From a checkpoint of a small transformer trained on Wikipedia: 7.67M parameters.
MLP neurons of a small language model. Each row is named by its layer, matrix (down: output weights) and neuron, and shows model dimensions 16-111. Each number is 500 + 25 x the weight over its row's rms, rounded and kept within 0 to 999. Numbers have three digits each.
A block is one neuron, or neurons of one layer that tend to fire together. Before each block is what it responds to, as a language model described it from the Wikipedia text at the highest values.

Second piece of acronyms. The second letter or short piece of a word split into fragments, mostly capital-letter codes like CET, CHN, MLB, CD, plus mid-word bits (t-ran-sported, w-or-sening).
L4.down349:552456494487490501516507528485515490502520533458485513489535492499450498549474488460476530507490442494475466474521506508493469469483550524483519498476490510496519563516498470510477468466540486507532498507458516453517535484480505521499546504491492498486512514536504527498533480548506509534
L4.down634:475508538450510481504536492531509519507534487517512487489519508470462465514500516515495483539535470513496475461537487546445455519489500528472521502447533507494519472519484502522498540464490518478536492504512461538505493555483548488496512525504558484453502506464502456522490461484539484505
L4.down694:479484500512513480514492454513505503447476475508512501498510493514462491477477472512541502465544472503477517516496490503479496471494515487522496470452487487529509459463495495500517536526525532461516533498483544485448538486576533500522528545505459493537525470476525458487513532496513532494
L4.down944:554485520533526506460517499538467502506504501523515555459479529548467484511483531479496495487528471509518569490517539538507465475469462497498531519473496485533467488485520472518474496489477500501468465513470487510494491497487448510509478551538560519520459519502516485536505495497465526498

Mid-word fragments. Interior word pieces of split common words, mostly pl or l in player, play, place, plus ic in America or Mexico.
L4.down103:527476506514465494506491517453494483549506507485531452501510516520513521481499467492525498475494427500521539503524517522476475482475492466503476492495470501478532483537491501519446504509492482452523512531472501534467514462481522536488503474518484485495511554474495485477492508533470526538
L4.down547:520520510453486522524539462512516458494532510489492494512512465525507477543493509494504493477481492526517504532512533497526494490465481494520489517494494483513471517492495482492483490470523466520516487515531509504529505480523490450538524480535482472435478497537479511478486520457513469499
L4.down572:479512545509562519533525502478464503539476456503449435465502507490502509500507484485461496548503471467500563485516508544531484482485493467485460523512509459507519498478497466514450518479510453468528513490501507536484518499492508457509505495483515450453474484517484487485511474517518531527
L4.down713:523507534494472522505531489498473519480496478552509437483515520473509519493466498501463512450525479484493477474493486523496507449483476465458517513526497512505524508490536495529505481497513524528517485507497448526505492513510514483480475462544544523456523523529525493476495495488457517540

Split words in tables and headers. Second word pieces of common words split by tokenizing, mostly in table headers, sports stats and units, e.g. P-layer, Ran-k, Part-y, c-m, m-illion.
L5.down161:524480487502461520527520529453523498484493434518513493569464504501483483496505460526446493501510527503502543499508539536460524546475475524503467486527490472473492470524490476525477521496511483485483532514480503471440552496463488505511500532532550464535455511528483504525491515508494550503
L5.down361:524488506544487459527458502526504487476486493466478513512483472479529541487527518506549540511503515538492499502476502470453525492498508504472486482542495484483479537441460482533548542420500529499484475462488458494496489519503502472489537507490537504499501535508489536503468513490488452543

Possessive pronoun completions. Possessive pronouns, often finished from a split token (the+ir, H+er), mostly in biographies, e.g. their breakup, her first film, his pet; also Y+ear in table headers.
L4.down551:512508516513489489530519516504484491503515523500478527515515495501501505560495514479510464543509504496515483512540511497520427456529510489520489511484496515506475529497491507438534451562462504512463483528485532511478486480474476482483508494531513480490442502517527471491542506473511522490
L4.down661:493480497478496477478423495504554512490501516555491501527510500485537497503489466539488486508496517525496501551516500526487488461487485483517488585512494487478527504508507454534473525496489468471501504484526510494468472513511508507558512492461501495528471519511466539518519522479469558475
L4.down758:534505541521546516512503442523487498480490496537474525532503511495517510540491517510483507479509530523477486537511480506472505483520511497499509505492502485486497488470463480497495489531476503479466470465491530506496495474479499458505500468489513507514501518472506502489555545530514488536
L4.down985:500511500523466513514462497549501498492495526504469455524517480537517476495494497486491512465532475487453501532549517565522485461507484467491486495525502493476481508458474493537540509514482508425444437513475510493496497486499489506474475495442529517520484467534526490484500499479489496510

Wiki section markup. Opening == of a Wikipedia section heading after a blank line (==Reception==, ==Early life), plus table pipes, list dashes, and the b in neighbour/gearbox.
L2.down76:502527476475464460465481531466504481489482527501475485479521518488474485487501462496492457489506496445500463513513510520518531482476439468511493496506451534499489504524572500537530518508481477469547458456491484501474504508505507536521554493546533494493515475510459477465499525477498515466
L2.down300:512531486489485470497488491488506502477501498466527532481508458514492533536465466538526474476500498517490498518514488481468526498489501480506495493515495513493513516538482488524522500492439464487481482473499472504479446541451485498499510465484478463485504546504485540492509484509472512520
L2.down334:509470493520496461532467554500491496576447529499503506468561537519502458482544494540520524482521524516528478488479505499541462471491504478500453513509480523518506440516490493502487487503481503463537501433502460516514487532505480495500527508484531516500518535521505443527507487445515523483
L2.down600:551472486477455470495552484512499540478469474482457484519501508504502521516514518510448524476546498485494485491472490500497563515477533460508525532481444523493472524515544527492521529516509492454513487513485502537497485506513503478450539524449509478537520471518498523483462493514539492479
L2.down612:561505530460475471492512473511477511445486499537536507481507526491512533493498476498493474517551505492534494501543487527517500548448498479502492476511501464503498478526487518490505515529497506466469524466499545489472474507518463491484532472501547503531483507513460429482466521456510510512
L2.down750:506513524461534489497509524520474496516485481521491523476492514485517437475542484517483489512488478537537489472478498500488484478476503525498509476476540526500505492496522504511454499476480516476514549497525511492509508503526487467514551505508544510500581471491455489509481514470488518476
L2.down971:479493525499493495477495507529522479519451485513448475499475451524511476500531511476526486505456486493515504528520518506488453475467465513506514457510512460504503536527516512465463497506524487496495509482466475472544497484487493507468507496541481591510531521545525533517500497524500486500
L2.down1014:521499523509490462492544481500480495475501505541493484513519530497484485463557495508471441473474479482493529492478498503453508460507545486515520502498517490485522485524505504475460471484523495458516500460471587470509476492505493492497538504515537494481517499529470500449513454522496480501

Possessive determiner completions. Word pieces that finish a possessive or determiner before a noun, such as it|s, the|ir, o|ur, his, a, of; weaker on suffix endings like -ly, -al.
L5.down249:497518501521441483505494484516521469580568504548491537489538462496516492483504517471491544530514507517481508487493521459531470490502502496528484485506541464485526443517523505506459494494506481446516494486520523517528509527476484549499484521536489499523489509481512492530480531479472511505
L5.down466:475516502471482495525498472502492464555499499478532529484531440469452490536438463462501478558515470496526524509485493455507479500493521512483491508499516515453546468451490492485462508508513473480533525482506520507514508517510485546480483523508496483546491509480561505526472527472512479491

Possessive pronoun endings. Possessive pronouns, often the second piece of a split word (H-is, H-er, it-s, the-ir), and also w inside two, twin, Northwestern.
L2.down144:509520520493472469520493491512480475480498476539498502499457500484476555507502453494451487501472481478475473516513522502516531517546492512487507452486508506483510495511551458465486519502504546480481469490508535489523494469450513522523456509476496489509489543480495498511472472543452500488
L2.down201:481516522526526475516473491491472500474459517449513479533531477460525538476525518485500520490493464476485496483493527490477514476523508504491507509483456518542533501504516477467519499566548489498505503525493544526482504482531490519501478536526481482461500553462458515522521514507495506514
L2.down219:562528523520468475463528460471496530554491469539515529491499552502498481485501500490489529503543479510531503516501528475463472474475498494548473478472485479490516506466515531513515527550514502507498525507544490508466489522492494488487474468471526474499528514584512533495530562492498529501
L2.down230:523499531501476496512462451500493493561500502538493475527492489551509487488491515503498499498526446531503504504492523530541486520482491473506480506487504520484542467487456529505485541523473495472513516481535497502457504509497512512516515509483506509470481481486578492487525521459447532506
L2.down365:528485476504526474522576453484472513410487550471492479523532478488477496469499510515514520513497487499521550494512535496515481562504473521463511510488482501501486489520507512508515512497564501497513459479489560490487508530514518498532502507519493487483533523491447469514462497490483487495
L2.down726:501495511564462524518496482540526493526457507518491485533551483513528491452508475526482473493504482510509477502476519503511469469485486491495496486439523536508506487459512514486441528557477512523473487538532524516485521489479471504509492475501484489521490518529530512525521488474487526502
L2.down858:486486497506469520495510508531523522534506462514517477510519475521460513537527487557538504521479458482501473539502500478517473499469512504513504476445500482484476469478539498479500514525534497516509468508505484501491516513470515514527531490482487501521495488535518470548538490507481532519
L2.down859:503482511489504514478511472549478526496497465548490467515443510505545514525525468511490519485540473497486492485534509526520477502496452521550452526489499536481514482495536457520517460533539448472491506483492511513526507477476535491562537515537493456465491455520445501458532514458522488510

Wikipedia section-heading markers. Fires on the opening == or === of a new section heading after a paragraph break (==History==, ==Gameplay==), more weakly on sentence-final periods and stray mid-word pieces (D-i-ed, w-re-cked).
L4.down419:512473486501485513453463451480539450505470499487524534515524475514494505535520509446477497509524477515548489500494479533501503494512472470544496518491477498526459489513526487515477488479497508452489485460521510501517508512522542514460512498484478518500469519481501538533530520499517509503
L4.down460:510497536507549476455549466500480510466491499566503485543496468529516525522499509499458508474492511497530497549475506489492491538507501521517473467508500508493512517500494518456453537475534511478532542434515495566496496517508463502508480526519485510503539534522523478506493497458511537513
L4.down467:536534508489488526480516514505480497658474495516472479523503530551493499490498531506511474539541478507492488468518528476574489504529501495542527491550532495477530487494481496497474522490523521490523475491527487478482506510469488477504540514518493504540499528488483486498441519503507490491
L4.down895:478488517476508531481446541439455493533499489510549527505526471527499486467509491520526461500532525454482511512484500512496495488523523459448506501495504495525533457493507504501465496495528498497488539475503487536513514522557541491445547468568515524520506526491511514449484512487496457478

Wikipedia headings and word-completion pieces. Opening == or === marks of Wikipedia section headings after a blank line, and mid-word pieces that finish a predictable word, such as l in Influence, e in Greece, ia in India.
L5.down736:487497501539493484491479538509519476553533464520501501454524510504457510506477493498492484510506549506512470513502486516512510449491498534474481540508474543521517466493525501486519511493505482503494473448510452437482474486512472535483526471499501521512497474473488477507517486516502502474
L5.down994:478494533492499497479492493481490514506468520528507535507497522512548471495519466529510478470460477550519513476475516493454499509501453518525542508473528477447517496525488514539468466518494485492563519518514537515486465495508502502472543502534483497496512521508540441502499475513521529528

Mid-word fragments in splits. Short middle subword pieces inside a common word split oddly, such as League as Le-ag-ue, Veh-ic-le, H-ig-hest, How-e-ver.
L5.down182:489498471481498537458454496512527519443474534490486466505546504467459507519442520504483502471462497509554509477504519533469474512507495463471511494511469494480454528502490495474492501515489507504487487457495527515505457484480548546491512485517511503483459468473500549520476541477510530521
L5.down263:494520530520494490522506471485490506482515489525520512474472450523458484488490497476482553534494473446537488492513468504517517504491502483493485500496461478494571461500492482492476497472479435497511532505516493459500534499490515479489473517511505502485467473470491506516468516455492481519

Mid-word subword fragments. Middle pieces of words split into several tokens, strongest on "id" in "Candidate" in election-result table headers; also "ur" in currently, "ent" in percent, "oc" in advocated.
L2.down5:527524520485487546454519527513563497474530548484493479481487531511499480464489523508516517536540465491521537496514504497542573539513481503489473497490511525515507472485498482491498482509508517523491447525477550503442485499473508486538499497522473482478511485476451469530491440518459446496
L2.down26:549491532493498480523499530513503543526501476462477494501521493484484463479493522507515488495482545471457474477504506523467534478512514497477452513558549514502506465527513470524520475489491560448434573500481492497489489528477477445491513507487537502484511498528505490514457469513524520494
L2.down244:523490497498521533476540501455522553411523457525484490462463508471520527469490521493494523541506509513438502476475438500493476508529505463471454476525504516525459465498480495498537476487499541509488516490475504488470517506496506464522452527497494514485491504467485489502518525516546487502
L2.down464:484490508512505525471530493488492452478483512523479495477494540498522526479485482470481496487519460489474482504492514542518488480518457519506555494519525481443525459487523494487466499497491518481465508495514551465457525466466458492513483529461524468497532466497486516490526546522473529532
L2.down491:475481461522508485540552530445510522486457517512507525507499486493476476528501507498529487455466480532503469506546546507530499468536521502475492510536506507519492548497495489496453501499504501546522512469490517513503459535503497487455509563518519495491510506511528497507495481519499475490
L2.down779:493529527490508511497492512503514482452470533521513463480513512482505485481502476535507502450567544484484498528497483529475521477489514495504493469513484486495492442463500462487499520476508538521493522502509451558477505501501522507494497482540533468514476466514481494468512508487489485547
L2.down860:427526506484532491504535475534495496511475500502473505468506501464467501504488486531478510536512486487484504525520460525477499534494469508489521508473489459513507488512536527501466512451476527459533441481491479523535468492483469518531489471432524497533534490479539488470496469511521514474
L2.down906:511499530534495452546484452481518539462497497458488503506479513492501518549496492487499516499512514510537472463506485495466502523529492464482500463509500528525523476535472512494439508478535497469511487441521509527522512485523523521497469504523447513456520497546567541506531537488540510522